From a checkpoint of a small transformer trained on Wikipedia.
Architecture: RMSNorm before each block, no biases in attention or MLP, untied embeddings, normalized queries and keys, capped logits.
Training: 1281M tokens, 4887 steps.
MLP neurons of a small language model. Each row is named by its layer, matrix (down: output weights) and neuron, and shows model dimensions 256-383. Each number is 50 + 10 x the weight over its row's rms, rounded and kept within 0 to 99.
After each neuron's rows, "fires before" lists the tokens most often just after its 100 highest values on Wikipedia text that the model never trained on.

L4.down217:49 52 67 55 65 60 47 48 55 41 53 54 46 48 65 42 51 57 68 48 51 40 62 56 54 55 63 35 57 49 49 48 67 54 39 63 43 41 50 43 48 55 56 42 47 52 48 39 47 54 63 65 65 42 62 57 58 63 52 40 49 28 32 65 52 59 60 50 58 68 66 61 43 43 48 45 40 56 54 59 59 32 66 24 56 51 59 53 46 37 53 45 60 51 50 40 51 32 59 45 28 73 45 47 47 41 54 49 59 46 38 55 52 60 56 43 50 45 50 60 49 42 61 34 43 54 39 66
fires before: " of", " for", " to", ".", ",", " in"

L7.down764:43 53 38 60 48 42 41 43 56 51 64 53 50 52 45 40 45 66 50 40 43 52 44 58 54 43 57 41 59 48 49 52 52 32 65 38 43 39 61 60 35 57 64 49 47 52 60 66 40 42 42 48 53 51 40 56 47 39 67 56 29 51 34 55 52 37 54 46 39 54 52 55 53 60 79 58 41 53 52 47 68 43 57 56 49 67 62 38 36 41 71 61 51 56 65 53 53 53 48 42 56 34 38 48 58 58 62 47 55 67 61 47 52 57 48 47 44 27 44 53 41 54 42 68 62 41 60 40
fires before: ",", ".", "\n", " |"

L7.down1314:51 40 66 41 45 43 49 64 49 36 59 44 47 55 64 47 54 25 61 56 62 67 48 52 62 56 43 59 65 52 66 59 56 58 44 56 39 36 53 49 44 58 49 51 47 32 38 45 31 43 60 30 48 55 47 49 62 33 52 40 45 39 51 51 43 49 23 52 67 33 60 45 57 40 36 60 41 60 50 69 58 49 46 40 46 47 43 51 50 56 53 42 56 45 33 66 57 69 27 58 40 60 41 39 49 39 41 47 51 63 55 49 57 40 48 43 51 63 56 48 55 53 51 40 58 72 42 46
fires before: " of", "."

L6.down1245:58 45 54 37 40 58 53 40 53 55 51 51 46 40 46 53 56 45 56 43 50 56 53 38 48 48 48 44 53 59 59 45 30 65 52 65 35 62 56 48 56 41 51 43 47 44 72 69 51 55 41 53 48 51 44 60 44 60 58 43 48 52 57 52 53 46 45 67 32 41 49 38 58 68 62 52 46 40 44 43 56 46 44 55 42 51 35 39 49 62 41 63 54 49 39 52 52 51 55 40 66 31 56 50 45 46 30 66 47 72 47 49 51 29 58 55 14 42 34 57 44 43 44 41 48 70 71 44
fires before: "\n", " |", ",", " the"

L4.down1077:32 43 48 61 50 45 41 62 42 48 41 35 50 61 49 38 59 33 61 43 69 33 39 59 55 42 55 40 42 39 62 69 58 50 38 48 62 58 43 55 44 38 54 34 43 63 50 63 60 44 43 51 36 62 53 54 44 47 61 42 55 47 56 44 53 51 46 62 40 51 55 31 45 36 64 42 41 62 47 57 63 47 46 52 53 38 65 52 33 62 52 55 37 60 45 51 49 49 41 38 45 41 64 60 60 59 32 56 36 56 62 60 44 43 61 62 45 54 71 62 35 52 46 65 53 51 56 60
fires before: ",", ".", " in"

L7.down76:58 47 57 32 62 49 54 48 49 57 49 53 57 59 48 36 41 47 55 49 52 51 55 40 72 50 62 66 70 50 63 35 68 52 41 52 46 60 47 48 47 50 51 49 42 39 45 52 49 61 62 36 44 48 28 23 39 59 56 49 48 40 50 59 61 54 45 37 29 54 46 32 53 57 50 45 39 56 45 59 51 47 36 48 48 14 56 72 57 45 51 62 58 53 33 45 63 33 71 53 43 42 47 40 47 47 39 38 57 39 43 67 55 40 60 53 49 47 64 55 61 44 44 55 63 52 51 48
fires before: "|", "\n", "|---|---|---|---|---|---|---|---|---|"

L4.down665:57 41 51 56 53 67 51 24 55 45 53 34 41 58 52 46 47 44 55 39 65 50 49 43 55 50 42 32 55 40 59 33 46 55 53 39 57 62 49 60 57 43 59 46 45 31 37 54 50 38 55 43 48 53 41 48 47 34 50 48 42 46 48 62 45 41 58 61 43 57 25 55 60 51 56 47 59 41 63 65 40 54 61 55 50 59 64 70 41 50 46 31 52 52 49 42 58 42 39 38 45 52 54 50 51 46 55 57 40 43 65 53 48 51 72 39 44 40 44 45 31 33 47 65 48 55 67 55
fires before: ".", ",", " in", " of", " and", " |"

L7.down200:38 43 49 53 71 58 40 58 49 46 62 43 56 47 39 50 41 39 51 51 43 47 52 32 42 62 71 60 61 35 42 50 31 72 38 57 46 51 61 60 47 39 33 47 50 50 54 49 28 61 62 36 36 54 47 42 69 60 46 47 48 38 47 48 42 50 33 54 50 52 45 49 58 44 47 48 29 59 53 74 52 45 57 58 43 49 43 46 56 54 56 51 48 56 39 46 63 68 36 58 30 73 36 39 55 39 33 28 58 56 59 32 60 31 48 39 61 45 34 26 37 52 54 48 54 57 31 57
fires before: " of", " Year", ","

L4.down1257:57 48 59 56 51 45 47 48 53 47 47 62 63 45 53 50 37 57 46 68 51 55 47 57 71 45 42 51 42 65 57 42 49 47 55 60 58 30 54 49 57 66 45 60 55 51 59 52 59 64 47 56 34 47 60 46 57 59 44 44 45 39 44 51 51 53 50 42 54 25 49 37 53 39 54 58 56 51 49 44 36 60 31 34 45 47 46 33 52 62 51 68 19 43 65 42 53 46 65 41 57 47 40 26 48 56 29 32 41 51 37 59 47 53 52 58 53 50 49 49 56 51 44 64 56 55 31 35
fires before: ")", "–", "),", "-", " –", "."

L7.down488:46 58 43 40 39 56 44 53 56 63 55 53 45 52 48 46 54 44 57 43 52 41 48 44 52 25 31 42 66 56 38 25 36 25 45 63 50 53 46 49 47 51 51 43 51 47 51 40 69 59 50 55 41 45 47 53 56 46 56 61 35 51 64 58 45 44 50 67 39 65 59 45 59 51 60 56 39 52 52 56 48 70 62 51 54 65 58 41 52 61 53 56 56 51 60 45 44 55 49 48 41 34 47 63 34 44 28 29 56 36 46 41 34 59 56 48 53 36 37 42 51 45 70 60 51 56 50 58
fires before: "\n"

L4.down234:37 55 59 49 43 50 32 49 35 48 50 53 43 59 60 55 78 35 56 33 42 41 44 50 63 84 32 60 60 81 48 51 51 66 39 52 68 56 66 49 55 34 43 53 45 41 55 60 42 75 68 70 55 46 55 56 66 43 65 51 53 43 33 50 57 63 50 46 48 45 57 51 34 58 64 48 47 67 38 40 46 45 54 51 53 51 43 49 59 49 45 33 54 42 33 35 28 56 64 64 56 42 54 46 33 38 56 44 63 58 46 49 64 43 44 61 53 54 42 63 47 46 48 38 45 59 57 49
fires before: " |", " .", " ("

L7.down622:55 41 56 46 45 50 37 56 57 65 40 40 47 43 67 43 31 52 57 51 48 56 44 40 32 30 58 46 58 54 43 42 45 42 60 58 35 44 43 37 58 44 62 63 30 40 43 37 68 52 22 33 40 50 43 61 55 42 41 45 50 43 40 59 54 42 68 51 36 60 39 30 53 45 69 64 57 55 68 62 44 46 49 65 56 54 73 41 38 50 49 66 57 47 57 50 51 39 47 55 51 44 58 38 53 53 45 44 47 40 57 52 67 39 46 59 58 58 42 24 44 46 70 29 29 49 49 59
fires before: "\n"

L4.down913:59 56 61 48 30 30 51 79 35 57 34 44 48 48 46 49 47 48 52 27 37 40 47 60 43 42 52 48 24 42 52 54 57 60 58 67 30 42 53 54 38 40 59 49 62 44 56 59 50 54 57 45 45 45 65 49 45 29 41 43 44 62 63 62 50 38 60 55 40 35 47 43 38 47 54 52 46 54 66 38 65 47 57 39 47 51 64 52 61 48 70 66 42 57 69 53 58 40 55 37 43 38 45 54 55 42 48 50 31 55 43 38 56 45 54 64 60 61 42 43 61 36 35 56 57 48 44 69
fires before: " |", ".", ",", "%"

L6.down252:71 50 56 44 56 57 53 39 48 52 43 46 47 46 48 41 33 42 40 43 53 50 53 34 58 39 53 41 26 53 41 55 53 45 51 54 66 43 60 48 63 53 68 40 31 45 64 36 48 48 60 52 47 47 47 57 44 52 71 58 48 48 39 60 45 86 68 45 59 65 46 30 38 50 61 61 55 42 56 55 39 51 46 29 39 42 29 64 59 52 52 57 54 44 59 44 62 32 49 38 54 57 46 40 50 52 43 68 57 75 54 43 42 54 56 75 43 42 41 53 43 47 39 47 50 71 66 59
fires before: ",", ".", " as", " by"

L7.down521:62 57 53 46 51 57 48 62 52 65 46 30 44 50 60 52 51 48 42 55 50 54 50 49 49 41 46 43 56 58 50 44 40 35 64 67 52 37 50 29 43 50 63 45 45 50 32 66 81 54 49 49 53 53 41 59 64 38 44 57 48 42 64 43 58 48 57 60 41 64 69 47 36 37 51 62 36 51 35 51 53 54 42 51 55 60 39 46 45 58 49 66 64 51 53 62 43 46 52 38 57 50 52 66 47 39 38 44 65 53 50 49 52 45 57 55 29 42 59 39 49 57 47 37 51 62 45 63
fires before: "\n"

L4.down1352:62 11 55 65 55 46 51 40 60 50 48 56 56 54 69 51 33 50 46 55 42 46 63 44 52 47 49 38 67 56 60 50 43 45 57 53 33 58 39 55 48 51 46 42 67 49 42 36 40 35 46 47 53 66 37 58 53 47 67 44 47 64 36 35 52 47 31 60 47 42 40 59 56 64 58 61 36 42 54 73 48 62 52 51 50 59 47 27 41 58 57 69 61 48 38 43 42 30 48 64 41 56 55 28 50 49 49 51 39 57 61 48 60 24 48 38 62 53 47 41 47 26 58 55 60 41 38 57
fires before: " |", "%", "17"

L7.down932:42 36 50 54 41 44 55 60 43 63 49 43 44 48 33 49 50 55 54 56 43 20 56 61 54 48 55 55 70 57 60 58 54 49 29 62 30 34 46 71 35 66 52 42 36 41 57 48 54 39 42 42 48 66 54 41 73 68 64 50 38 42 42 61 38 55 45 44 62 45 53 39 49 34 56 60 53 38 42 49 37 56 58 38 48 46 61 42 50 42 45 65 42 29 76 48 45 70 50 52 61 46 56 37 48 39 35 50 47 51 42 56 48 44 65 51 56 41 42 58 32 52 64 46 48 47 42 49
fires before: "–", "',", "'", "-"

L7.down1092:40 51 57 57 77 50 68 37 41 50 35 57 36 44 47 38 37 46 54 53 53 41 65 63 54 54 53 61 60 53 56 33 52 52 42 68 58 50 54 50 56 57 59 51 32 62 58 42 52 52 58 55 34 60 51 64 53 53 61 45 48 76 46 69 51 50 51 57 48 70 52 50 52 63 55 60 52 50 32 64 51 49 73 45 64 43 34 61 41 47 53 47 49 55 62 52 46 63 58 53 46 48 63 56 54 54 48 56 50 60 41 42 44 44 50 60 44 53 51 71 50 69 36 48 50 50 56 55
fires before: "\n", " |", "\n ", ",", " ("

L4.down660:52 55 40 40 51 41 41 51 45 52 41 38 37 54 58 39 43 52 49 31 51 34 55 44 52 35 65 50 29 45 43 49 64 43 48 35 58 59 64 41 50 49 64 40 63 50 44 54 62 47 64 62 29 40 38 63 65 56 71 55 50 45 35 24 27 46 59 58 69 57 33 62 50 57 78 50 49 37 52 47 70 47 65 52 54 43 47 40 49 33 62 57 56 57 44 37 49 61 44 59 50 47 48 33 51 58 36 49 46 49 62 48 57 50 41 38 43 47 56 51 49 63 24 66 46 57 68 68
fires before: " |", ".", ";", "°"

L4.down1172:44 53 70 38 58 42 50 50 68 45 59 35 13 49 64 43 47 58 51 59 54 35 62 63 58 46 44 40 40 46 54 52 57 51 36 44 59 62 50 58 29 42 63 43 48 31 33 63 32 45 54 66 47 38 47 46 56 50 57 67 33 46 53 58 40 43 45 52 53 60 50 36 48 40 64 42 50 50 58 50 67 34 43 51 43 31 58 56 50 44 58 38 58 51 37 60 68 39 48 43 48 44 24 53 57 50 41 35 48 57 72 70 45 42 55 37 71 46 47 46 53 47 36 56 40 57 43 67
fires before: "\n", ",", " (", "\n "

L7.down111:42 64 56 58 46 38 29 39 47 45 41 44 53 31 49 42 57 37 48 38 56 45 65 47 41 38 47 48 52 66 53 52 47 43 38 41 35 49 61 63 31 52 61 36 51 45 43 60 37 45 54 53 46 54 48 59 73 65 51 65 48 47 66 57 52 50 67 71 58 47 64 56 40 52 77 49 43 56 42 60 62 41 62 50 58 41 42 55 45 59 39 38 45 52 50 38 57 39 53 39 32 64 45 63 63 48 24 55 48 54 55 40 63 36 61 70 42 37 57 60 57 57 57 30 43 48 32 51
fires before: " |", " of"

L6.down1129:54 40 63 51 59 52 68 42 43 47 49 51 30 40 56 38 52 47 47 61 53 56 46 60 37 68 57 74 46 39 58 50 51 63 32 41 35 65 60 56 51 57 52 37 35 57 64 44 57 38 44 39 50 61 51 51 48 75 38 35 53 48 51 40 57 34 32 55 46 59 56 59 55 39 35 71 73 56 56 55 53 35 46 56 65 31 48 64 34 24 48 35 49 57 56 46 55 62 69 58 30 61 41 41 52 42 46 55 63 46 55 45 38 54 48 42 58 49 53 46 58 65 43 34 63 57 34 63
fires before: " of", ",", " and"

L6.down1187:74 48 47 68 55 68 78 41 30 46 25 41 47 60 28 40 59 46 52 46 61 58 49 50 54 60 53 52 60 55 56 40 56 59 37 35 40 48 53 54 45 66 53 54 39 50 47 24 50 51 68 51 37 55 42 49 52 76 52 48 59 35 45 66 72 57 65 55 51 68 58 40 41 39 60 42 46 45 55 58 38 45 47 39 56 40 58 47 33 42 42 45 41 56 71 47 65 36 37 46 46 54 44 48 58 50 39 61 62 39 52 42 54 41 49 62 49 29 56 51 56 46 60 37 53 47 34 52
fires before: " to", ",", " a"

L4.down609:59 33 47 40 67 45 55 52 50 44 47 37 35 57 46 33 42 62 66 54 59 23 64 39 35 44 51 47 58 39 65 32 57 50 38 41 52 44 59 65 45 50 55 60 40 28 44 47 33 47 44 53 31 41 34 55 44 53 60 57 45 55 51 50 49 60 47 71 56 59 45 51 48 50 29 40 49 45 48 53 41 47 49 58 44 45 56 53 43 52 53 62 52 44 53 42 78 39 40 23 60 52 57 29 60 39 34 46 67 52 56 52 38 27 44 44 71 48 67 64 51 30 59 25 47 47 37 54
fires before: ";", "',", "'", " |"

L7.down153:55 45 33 48 46 38 57 65 48 65 42 51 56 61 45 58 32 43 41 27 68 55 29 60 41 36 36 38 50 37 50 57 40 50 65 54 54 55 40 40 53 53 59 63 42 53 56 46 43 50 60 38 47 55 57 53 34 40 35 46 55 56 49 34 65 62 50 33 57 29 65 56 55 58 36 32 75 58 61 53 66 44 39 67 47 72 51 62 65 22 54 53 40 48 57 37 53 40 46 53 29 40 61 40 54 72 51 39 52 54 56 37 36 47 43 59 44 57 52 70 51 53 55 57 44 49 61 69
fires before: " |", ")", "\n", ":", ",", "."

L7.down484:47 69 58 51 53 49 31 73 59 41 42 43 56 59 56 46 64 35 57 50 56 40 60 49 73 42 41 59 73 47 57 49 72 55 44 43 48 55 50 60 60 48 45 38 45 67 48 47 54 55 46 56 55 35 36 47 51 68 60 55 44 44 47 61 58 50 55 31 46 58 59 37 39 37 47 36 43 77 53 52 49 45 44 50 60 47 55 46 56 45 52 42 49 53 56 39 52 55 52 45 31 36 43 57 50 58 71 51 59 55 48 38 55 28 55 45 54 36 56 44 41 40 74 36 53 70 55 54
fires before: "–", ",", " |"

L6.down175:55 52 52 37 42 50 50 58 51 49 54 39 44 42 58 47 50 56 34 52 58 62 50 39 51 36 54 43 66 41 49 37 56 59 58 60 45 36 48 45 30 52 57 51 54 37 50 43 59 49 46 46 45 44 39 64 63 52 42 52 52 50 44 53 42 46 47 62 41 58 50 36 46 41 57 51 43 55 43 55 48 47 62 54 53 52 58 28 53 45 52 46 48 55 45 46 31 51 58 50 44 42 50 44 42 46 46 62 56 52 60 50 55 44 57 56 52 54 38 44 51 50 63 44 57 52 43 47
fires before: "\n"

L6.down1366:48 51 62 47 64 62 61 45 39 77 58 46 62 38 52 33 52 20 42 48 38 42 50 48 55 53 40 42 52 46 51 28 50 52 50 58 43 59 51 48 53 51 48 48 39 46 51 63 52 43 37 39 46 65 34 43 46 41 34 67 49 24 43 76 38 49 41 47 63 32 48 31 61 41 46 45 45 39 39 57 46 32 39 48 43 30 61 64 53 47 55 40 56 20 58 56 58 45 41 48 53 63 71 56 47 36 58 58 52 51 60 68 56 52 50 50 61 46 30 40 53 50 62 39 70 35 36 65
fires before: "\n", " |", "|", " ("

L7.down804:50 46 61 61 47 52 47 73 41 37 60 53 62 49 57 39 50 43 56 43 63 61 57 62 54 69 42 73 72 53 44 36 52 64 39 52 46 62 56 38 48 56 52 49 56 46 54 57 30 44 50 33 44 41 46 58 45 69 62 42 51 42 42 44 38 73 63 67 52 60 67 35 57 62 40 41 41 42 57 76 54 43 59 61 58 52 48 54 52 40 44 50 51 45 48 56 44 66 58 52 38 39 48 28 59 58 43 54 49 44 51 38 51 47 39 37 53 43 42 56 46 48 41 55 36 60 37 58
fires before: " of", " to", " with", " by"

L7.down198:56 41 60 40 49 65 60 48 56 51 58 44 63 53 63 49 61 50 53 47 48 57 56 61 48 59 49 60 59 57 32 55 55 67 46 38 51 48 51 43 45 31 44 55 68 57 66 46 41 43 36 54 67 67 58 43 73 51 41 52 23 71 40 48 42 62 44 40 68 52 59 57 26 45 43 50 43 67 51 24 52 47 46 52 35 50 65 52 65 56 59 52 49 46 41 56 38 48 58 60 62 38 61 53 57 41 47 47 58 62 50 50 44 53 45 52 54 47 18 56 65 65 46 45 51 62 50 51
fires before: " |", " is", " was"

L7.down913:66 41 52 56 46 59 52 35 58 55 53 31 53 58 55 53 38 54 44 43 61 44 66 54 62 41 45 31 47 40 46 56 73 53 56 44 54 52 28 30 53 55 64 55 38 31 45 38 74 58 44 49 50 47 37 60 35 47 49 68 50 59 42 52 75 64 31 59 39 50 50 50 63 55 55 60 48 40 53 44 61 46 53 46 52 51 51 60 49 34 59 34 60 38 60 64 51 33 42 72 53 33 38 50 46 52 40 35 30 40 63 72 50 67 45 53 46 40 55 47 61 39 41 55 45 52 34 47
fires before: "\n", " (", ".", " |"

L7.down1374:63 64 26 53 55 53 46 44 31 49 51 51 30 43 35 56 42 37 45 49 49 39 53 48 38 50 44 28 51 40 52 48 57 51 41 32 45 53 57 38 54 63 57 55 65 33 47 55 59 54 59 33 36 56 44 59 49 49 58 63 54 36 54 40 45 53 43 36 51 28 34 56 52 40 73 48 63 47 41 52 34 61 42 50 56 43 66 47 37 62 36 60 30 36 58 30 43 57 43 57 54 51 44 57 54 35 41 44 50 69 49 41 43 45 48 69 49 56 53 43 53 39 47 44 51 80 55 56
fires before: " |", ".", "–", ")", "-", ":"

L7.down116:44 64 47 39 67 62 45 52 60 42 58 59 35 58 53 43 59 44 38 55 58 40 38 34 56 42 54 45 69 46 50 27 61 39 35 45 51 39 49 41 42 62 66 44 54 31 49 49 57 43 33 48 54 64 36 59 52 38 51 62 44 59 60 50 58 55 51 53 41 44 40 25 61 38 64 53 54 46 52 77 47 36 55 32 45 53 39 49 37 66 48 29 59 37 62 54 46 49 58 63 50 49 62 68 47 52 27 40 36 49 54 56 53 50 51 54 42 31 54 54 29 51 52 56 45 52 67 44
fires before: "\n", ".", ","

L7.down1389:51 33 46 41 53 51 54 49 53 47 31 60 67 56 61 51 36 47 57 62 50 59 42 46 44 68 57 60 62 29 47 47 47 51 44 46 49 29 64 54 38 45 46 64 52 43 51 40 47 34 67 25 55 63 46 47 46 52 40 50 51 60 69 44 41 57 59 47 72 48 45 53 50 58 47 53 58 55 48 47 72 51 56 51 46 46 41 53 56 68 65 39 50 38 46 32 52 50 38 47 63 44 46 44 51 48 46 48 37 68 36 47 65 37 57 53 53 52 44 58 43 67 50 36 46 70 23 41
fires before: " of", "th", " and"

L6.down532:71 61 37 54 60 54 51 43 54 47 65 58 50 42 47 57 44 32 53 53 38 68 49 44 48 74 59 57 48 45 44 67 37 55 43 63 53 31 45 48 40 52 55 58 64 61 49 45 51 41 67 41 47 66 47 54 64 46 29 45 38 45 40 47 50 50 55 57 54 40 41 54 53 61 47 50 46 43 28 60 77 44 44 58 42 40 57 41 73 51 46 44 42 54 44 47 53 64 61 38 37 65 52 52 52 39 50 53 51 53 45 44 53 30 66 47 63 40 44 54 55 40 46 37 45 72 34 41
fires before: " of", "S", "e"

L6.down1046:59 49 51 41 59 58 65 53 48 51 59 62 46 23 52 37 40 47 49 49 43 48 58 45 33 61 58 49 57 63 55 53 43 56 49 49 26 51 54 51 45 55 52 45 53 63 48 55 53 41 54 41 61 42 49 56 45 72 71 57 57 50 60 55 32 55 55 51 56 32 55 46 75 43 36 42 39 49 45 50 52 35 77 57 42 48 53 32 59 42 53 45 50 51 44 54 73 46 67 50 41 61 38 44 46 55 57 43 60 42 44 53 52 38 61 41 41 49 47 67 54 61 61 42 45 58 39 55
fires before: " of", " by", " 2"

L7.down1145:57 40 47 58 51 53 45 40 32 23 36 61 35 53 47 49 38 50 45 48 55 46 64 42 37 66 47 52 54 49 65 51 51 45 46 58 30 70 46 42 59 48 68 47 52 41 53 39 47 54 40 61 54 53 62 65 54 52 67 40 59 33 50 57 34 62 53 58 42 38 33 49 61 54 56 49 56 45 40 51 45 26 44 47 54 62 40 38 37 56 55 52 41 51 62 48 71 31 26 69 39 51 47 43 55 40 47 36 56 74 59 25 48 53 41 55 47 57 56 44 61 59 48 54 58 53 26 46
fires before: ",", ".", " |"

L7.down925:68 62 74 45 61 45 45 54 50 52 50 44 54 44 52 41 38 41 53 39 48 55 37 27 56 60 49 51 37 48 67 40 61 54 60 58 40 40 56 63 37 58 51 30 60 54 48 50 59 46 44 47 49 42 51 65 50 50 62 43 49 47 53 31 62 56 44 51 27 37 55 41 65 47 49 55 46 53 36 67 41 36 57 59 31 44 65 36 58 49 53 49 54 46 46 48 48 69 60 51 45 72 52 42 58 47 37 44 51 48 81 62 44 32 39 38 50 58 59 60 56 43 47 37 31 50 49 63
fires before: " by", " to", " in", " as", " of", " on"

L6.down542:65 47 61 38 44 53 50 40 50 49 48 57 49 39 48 59 39 56 49 40 36 57 56 35 40 43 42 27 42 42 58 43 61 72 55 59 60 53 49 55 34 39 54 48 38 46 56 42 46 58 39 48 45 48 46 42 41 77 44 33 34 57 60 63 42 45 49 71 56 66 45 48 46 67 60 46 69 38 51 51 49 42 63 40 49 61 50 66 40 55 44 43 46 49 41 48 61 47 32 51 67 43 31 43 61 61 41 62 55 41 55 62 42 47 42 63 43 43 53 63 46 30 43 42 41 58 49 37
fires before: " |", ",", "."

L6.down43:56 48 40 41 45 48 42 51 41 55 42 52 63 39 63 38 32 53 53 39 48 68 42 51 41 44 58 40 40 67 70 43 58 50 59 47 59 57 56 48 47 49 76 44 40 51 48 59 56 54 51 64 52 61 42 50 53 62 52 52 66 46 50 48 44 45 65 48 55 63 51 60 23 61 64 66 57 54 52 36 60 31 53 50 49 46 54 51 42 45 50 43 54 57 56 57 41 56 48 48 51 49 35 71 51 70 46 53 64 36 60 41 43 59 63 48 40 43 51 61 58 48 47 52 60 43 44 53
fires before: " |", ",", "\n", " Silver", " ", ";"

L4.down550:37 25 48 61 57 53 55 55 56 48 39 66 14 44 52 51 36 52 57 41 53 40 55 61 64 39 59 41 45 24 48 35 67 51 63 46 47 37 55 45 61 59 54 37 52 56 55 52 58 50 62 54 41 49 35 46 40 42 46 58 46 49 74 46 50 53 57 66 44 53 63 45 54 55 46 42 56 65 55 55 58 35 59 50 53 44 68 36 51 58 58 61 37 48 49 55 48 49 59 40 68 31 57 56 53 41 62 51 53 60 44 44 68 44 48 44 67 47 34 55 44 51 40 62 56 45 57 51
fires before: " |", " \"", " Label", " Formats", "\n"

L6.down1461:34 51 31 54 37 60 55 56 55 39 69 46 29 57 39 53 55 70 65 36 61 55 54 48 56 43 60 48 49 46 47 38 51 44 48 58 44 47 64 41 66 48 61 57 44 36 44 53 41 64 37 40 46 50 56 44 42 55 53 50 50 43 48 58 50 33 61 32 53 41 47 63 58 59 56 57 30 46 53 48 37 56 48 57 46 57 48 31 67 61 51 60 66 70 44 72 50 58 58 67 49 65 35 74 55 55 45 51 55 43 57 42 50 66 19 53 51 51 46 43 49 63 47 58 45 47 54 47
fires before: " |", "s", " =", "\n", " Ref"

L7.down1453:60 49 35 47 57 51 45 60 48 42 64 60 57 58 62 43 54 44 36 34 56 51 38 46 32 37 54 41 58 51 43 35 42 58 69 49 50 59 55 31 43 60 61 54 54 42 57 54 51 56 55 46 56 55 45 57 47 34 41 54 51 64 53 35 42 40 54 59 50 36 52 55 43 50 79 32 56 58 50 42 51 53 53 52 62 38 44 55 29 47 51 39 40 47 46 37 49 54 50 56 38 50 54 30 55 61 44 56 66 57 72 34 52 62 51 59 46 25 47 63 44 45 30 51 63 44 56 60
fires before: " |", "–", ".", ","

L4.down1333:71 48 75 58 37 40 42 42 50 57 50 50 26 44 46 43 36 21 49 36 62 50 50 43 70 63 42 39 49 38 54 44 51 41 53 50 47 50 51 38 48 48 57 58 36 37 49 70 52 56 51 40 38 48 53 54 55 45 47 51 40 61 48 57 69 51 54 58 34 53 47 28 53 46 66 59 50 47 44 71 49 27 62 46 49 51 47 61 63 57 35 47 59 49 68 51 52 61 49 50 41 37 50 47 43 51 52 47 56 54 51 67 62 45 51 79 60 67 45 79 53 55 50 72 46 56 46 51
fires before: "\n", " and", ",", " who", ".", " He"

L7.down1346:42 41 53 51 52 37 56 44 63 28 41 38 60 39 58 48 43 35 42 64 46 49 43 71 55 42 47 40 32 53 50 55 47 60 55 51 39 68 43 56 56 50 59 28 27 55 52 58 51 43 57 51 59 47 41 34 41 40 53 65 50 42 60 53 69 49 55 65 58 45 48 54 74 47 54 63 54 55 31 41 50 46 67 66 48 53 48 41 60 50 21 61 58 52 44 21 52 37 44 58 47 64 38 62 47 47 49 37 67 38 68 52 58 26 69 67 49 54 64 40 50 36 51 38 55 39 48 63
fires before: " |"

L7.down849:61 50 51 47 34 43 52 35 28 32 34 51 64 49 59 47 37 37 37 51 58 53 44 33 52 56 50 48 57 48 51 50 60 33 51 62 54 36 37 57 62 57 64 75 43 47 36 51 52 50 53 50 50 50 66 62 62 62 57 43 46 51 39 53 58 54 62 44 48 47 57 62 45 48 67 42 65 39 57 44 55 33 41 48 47 51 50 60 52 56 53 65 64 57 58 46 58 32 40 53 60 40 37 43 50 47 41 56 52 63 57 68 43 58 47 57 53 62 34 63 47 42 49 61 40 57 64 58
fires before: ",", ".", " County"

L6.down55:43 51 56 33 42 55 35 44 51 47 30 53 60 68 58 59 48 55 55 38 36 57 54 60 54 58 53 49 36 46 68 43 34 51 65 51 58 64 35 51 39 62 63 42 49 56 42 58 43 66 60 48 34 44 71 62 41 38 48 29 67 49 60 48 35 53 48 70 60 36 50 59 42 50 47 55 57 46 58 48 35 51 50 43 62 50 52 58 56 45 45 63 59 37 64 49 45 42 58 43 45 46 52 47 62 62 52 41 60 50 63 55 49 25 52 41 45 56 47 58 52 53 49 33 53 58 41 55
fires before: " (", ".", "\n", ")", " |"